MLP neurons of a small language model. Each row is named by its layer, matrix (down: output weights) and neuron, and shows model dimensions 362-425. Each number is 200 + 40 x the weight over its row's rms, rounded and kept within 0 to 999. A neuron's up and down rows have the sign that makes its largest values positive.
A block is one neuron, or neurons of one layer that tend to fire together. After each block is what it responds to, as a language model described it from the Wikipedia text at the highest values.

L6.down710,227,167,260,158,261,254,262,215,146,228,278,246,256,226,158,214,234,216,159,185,210,209,163,247,170,202,227,214,204,184,266,131,211,230,204,215,247,240,192,234,165,219,174,214,218,214,179,206,186,177,160,208,145,152,201,213,189,230,206,196,205,173,169,227
Description: Word-completing suffixes and "this"

L7.down68,225,135,167,224,206,205,246,144,238,196,152,221,246,176,251,106,275,105,257,269,173,177,215,172,148,221,276,216,252,249,180,208,164,215,155,278,131,205,182,133,160,128,187,224,250,186,167,158,202,189,232,231,178,240,199,222,150,202,134,175,206,166,181,231
L7.down86,164,198,199,166,242,222,192,162,210,251,180,146,210,216,194,209,232,233,84,184,146,206,161,178,171,176,192,172,139,230,187,181,288,193,176,187,216,195,204,195,250,229,148,178,159,207,168,183,183,172,119,226,182,190,225,174,218,188,182,267,126,200,200,264
L7.down291,244,159,248,222,164,213,237,209,143,155,152,259,192,172,239,162,151,229,206,258,168,180,231,189,140,245,209,183,260,181,187,212,219,209,199,234,202,300,230,228,190,186,227,131,172,214,227,216,293,257,145,182,247,196,248,135,218,224,184,218,191,192,236,161
L7.down406,231,219,194,181,151,175,198,196,143,271,245,229,217,245,167,122,238,152,215,203,181,160,248,202,157,216,250,234,220,245,158,265,189,268,199,229,239,201,249,189,161,196,225,289,162,204,183,197,210,153,295,147,165,187,128,208,180,114,230,236,227,170,228,201
L7.down461,180,128,203,90,209,170,209,159,247,216,286,179,177,204,225,239,276,178,103,214,274,178,240,159,149,242,205,166,226,259,164,202,195,209,222,145,179,164,179,159,172,282,244,210,203,161,233,176,205,152,181,190,177,224,195,166,207,253,172,249,260,246,197,198
L7.down626,210,188,187,190,236,202,144,119,183,196,250,187,251,210,135,166,198,147,59,226,230,218,155,233,176,182,249,242,164,245,255,205,235,176,196,182,198,195,220,203,277,208,188,243,145,162,235,228,196,197,213,261,176,182,237,172,145,235,188,225,234,190,235,223
L7.down728,171,248,191,243,228,248,168,234,212,185,284,216,146,182,197,291,183,173,183,119,155,164,189,205,177,214,132,269,183,183,277,114,276,183,180,206,231,237,239,207,214,146,208,196,249,190,124,187,173,258,222,183,180,185,185,160,199,211,172,196,259,201,165,270
L7.down960,185,94,188,143,197,241,218,177,158,182,227,258,220,202,159,211,271,205,187,255,254,186,206,258,208,168,197,230,194,215,188,187,128,108,192,188,245,225,234,188,139,174,139,239,191,256,205,248,196,129,254,184,250,213,235,182,218,203,171,247,170,162,254,221
Description: Abstract noun endings

L7.down118,205,193,230,212,181,141,255,226,183,233,216,329,236,141,221,226,204,168,191,212,144,200,179,211,155,205,227,194,262,175,182,173,239,213,218,207,151,155,210,155,138,182,263,194,218,188,139,208,207,216,215,246,215,202,264,155,256,279,170,211,220,213,140,192
L7.down233,178,190,248,160,255,160,240,234,169,222,130,145,157,153,225,163,252,165,78,174,173,159,182,164,189,179,202,205,195,192,195,195,162,226,222,241,267,245,169,216,171,220,214,223,145,239,149,228,215,206,201,182,241,238,189,184,197,271,197,195,203,195,227,215
L7.down334,178,200,219,302,196,223,209,176,184,192,184,130,211,209,140,261,237,222,105,159,222,234,166,157,162,241,258,222,223,174,260,237,177,170,178,264,188,185,169,184,187,129,257,163,145,184,215,226,250,251,224,170,191,129,227,179,202,313,164,191,191,257,203,217
L7.down470,153,254,203,161,119,170,218,140,176,218,223,271,143,177,163,147,231,174,270,249,202,212,181,163,242,173,217,263,281,183,148,182,180,242,188,191,306,160,237,190,263,154,226,226,187,243,195,227,218,184,159,159,223,209,247,241,176,252,144,227,167,179,252,147
L7.down643,147,154,180,141,183,218,225,108,114,208,246,217,213,182,198,135,218,213,141,261,249,177,198,189,236,139,192,147,215,196,164,119,224,212,236,198,230,195,204,230,191,256,208,236,212,187,205,216,154,169,135,240,110,163,186,201,160,230,215,169,128,199,200,212
L7.down744,231,256,184,185,112,166,181,223,201,199,129,201,208,269,165,119,237,262,110,258,270,207,279,225,231,220,155,225,242,146,189,189,189,217,160,265,224,122,200,145,180,256,181,196,212,174,177,137,223,189,160,234,179,182,151,195,128,258,161,235,275,267,245,204
L7.down909,211,158,228,193,192,209,230,265,209,144,183,244,155,237,230,247,249,185,195,248,149,184,172,177,131,229,160,157,223,172,100,197,201,175,214,229,209,331,189,170,204,195,225,252,147,264,222,176,194,210,128,171,179,229,210,193,202,229,233,210,128,157,219,259
L7.down1074,251,200,229,199,193,206,242,259,191,159,202,230,157,190,156,196,182,198,224,231,178,140,256,182,182,203,269,201,165,221,264,173,184,173,233,266,219,183,243,204,157,208,161,138,183,188,183,265,228,186,256,133,174,211,156,175,203,231,170,153,249,176,221,221
Description: Auxiliary verbs after subject

L3.down9,251,143,218,171,238,151,169,224,194,174,160,266,269,207,194,167,247,189,220,236,175,216,182,207,129,250,172,192,212,240,215,167,226,173,189,106,211,236,179,200,181,214,227,189,282,201,153,225,190,266,246,210,232,257,217,124,216,183,185,233,143,242,186,186
L3.down367,233,179,211,211,172,241,218,185,195,218,193,216,189,227,226,288,232,212,1,206,170,198,112,193,212,233,189,241,248,177,221,200,202,219,193,192,214,186,219,182,184,258,253,185,174,211,218,171,217,157,160,212,194,193,273,167,154,199,201,159,261,216,280,175
L3.down448,183,180,240,182,219,273,154,192,203,178,273,180,227,211,213,105,207,182,197,183,186,204,219,208,260,172,149,164,144,213,177,143,166,173,231,256,170,155,255,226,217,177,133,106,141,229,257,162,256,209,221,198,206,210,217,257,216,257,217,215,232,222,196,115
L3.down638,198,194,245,204,163,209,229,192,174,228,198,191,216,212,181,237,216,153,202,218,168,201,129,206,261,181,214,216,127,144,155,239,213,179,226,228,177,243,139,128,208,228,224,142,202,188,199,241,254,250,216,179,212,195,200,149,176,166,175,182,191,276,254,144
L3.down746,158,183,314,166,179,259,163,241,217,276,162,204,135,196,181,64,244,160,277,223,204,117,188,163,213,146,164,229,213,194,145,142,187,235,179,163,203,182,138,182,214,257,268,148,171,241,240,213,228,212,187,234,182,184,152,146,227,205,230,214,161,227,156,213
L3.down957,180,165,230,223,244,183,268,225,192,245,219,221,237,200,165,249,239,312,241,264,195,241,181,136,225,141,211,198,186,265,152,144,193,201,224,194,173,165,220,239,263,210,214,231,245,202,225,248,159,191,230,153,188,192,227,244,175,158,194,131,162,200,333,188
L3.down1090,189,130,155,122,181,203,126,203,171,225,169,209,186,242,154,143,152,244,123,227,192,167,169,200,138,203,149,226,180,276,193,144,186,145,185,211,180,272,169,220,269,196,244,226,272,208,250,202,231,214,231,231,267,202,146,145,249,231,204,113,260,239,197,227
L3.down1185,185,151,144,256,249,140,192,119,168,181,228,239,206,230,222,285,223,247,214,186,239,246,235,208,179,176,138,210,193,267,230,175,192,244,200,253,202,163,246,112,232,204,238,284,172,173,243,220,186,103,211,223,204,254,168,278,228,157,166,248,210,171,193,212
Description: Mid-word suffix pieces

L3.down28,209,107,205,168,188,222,262,187,159,231,142,238,217,150,195,210,151,166,328,202,226,179,154,211,175,199,199,194,221,190,196,61,265,196,153,159,211,186,236,223,309,254,231,197,244,156,218,185,150,180,189,211,161,201,224,236,215,177,207,131,262,158,159,232
L3.down82,212,212,181,152,270,187,252,180,211,233,228,210,172,238,171,137,252,224,201,213,255,190,166,233,155,198,176,189,225,233,188,239,201,175,197,148,255,205,199,204,184,257,177,168,162,114,149,280,213,191,185,190,189,192,203,107,281,209,165,127,141,171,234,183
L3.down313,197,125,204,151,207,178,223,231,168,182,176,192,120,192,197,242,170,237,145,244,155,246,191,203,214,211,263,210,209,141,244,219,195,212,216,121,225,207,305,219,168,148,195,142,221,176,262,261,234,240,235,212,217,175,145,159,200,299,183,157,209,165,237,259
L3.down473,143,153,209,199,214,195,217,202,159,164,142,205,150,143,175,266,207,221,176,240,177,140,188,221,166,174,205,215,199,197,185,171,147,215,123,256,163,183,161,165,218,106,236,247,131,244,254,216,203,237,190,106,196,191,207,159,161,160,198,111,167,257,238,184
L3.down529,222,174,146,270,213,183,205,216,254,190,221,239,164,232,212,219,216,183,258,186,212,159,205,218,241,132,278,204,209,173,244,194,216,239,216,257,215,264,224,162,155,128,273,243,215,254,199,241,185,192,235,200,215,189,261,214,195,237,275,212,193,212,150,235
L3.down597,222,189,248,257,244,179,241,186,199,170,215,194,213,205,191,231,147,229,263,248,183,218,167,183,223,198,251,314,199,165,188,261,206,226,131,217,200,282,191,182,218,241,248,179,227,197,173,257,137,183,135,252,251,229,216,176,184,167,116,236,238,187,201,206
L3.down759,156,216,254,204,235,221,255,149,269,150,215,141,166,179,198,278,239,296,197,225,233,237,211,177,254,183,230,193,197,199,190,212,226,206,279,229,208,235,174,142,153,162,206,187,253,242,222,137,223,126,191,236,303,215,174,228,154,204,176,185,141,216,156,243
L3.down820,175,177,143,206,166,166,206,194,284,225,227,242,234,119,199,159,120,146,164,273,151,172,215,250,247,202,185,196,179,189,229,227,270,241,199,162,210,245,250,204,207,167,259,136,182,228,201,210,241,173,147,253,285,172,218,147,147,200,82,252,242,170,202,210
Description: Mid-word pieces, dashes, auxiliaries

L6.down959,217,160,116,158,230,203,148,149,170,113,236,192,202,152,179,293,165,223,208,173,148,203,190,156,191,144,272,219,193,250,79,155,253,212,246,205,182,283,139,232,193,193,191,157,219,250,229,179,246,186,247,168,242,222,154,174,155,167,208,134,161,206,196,194
Description: Relational word after noun phrase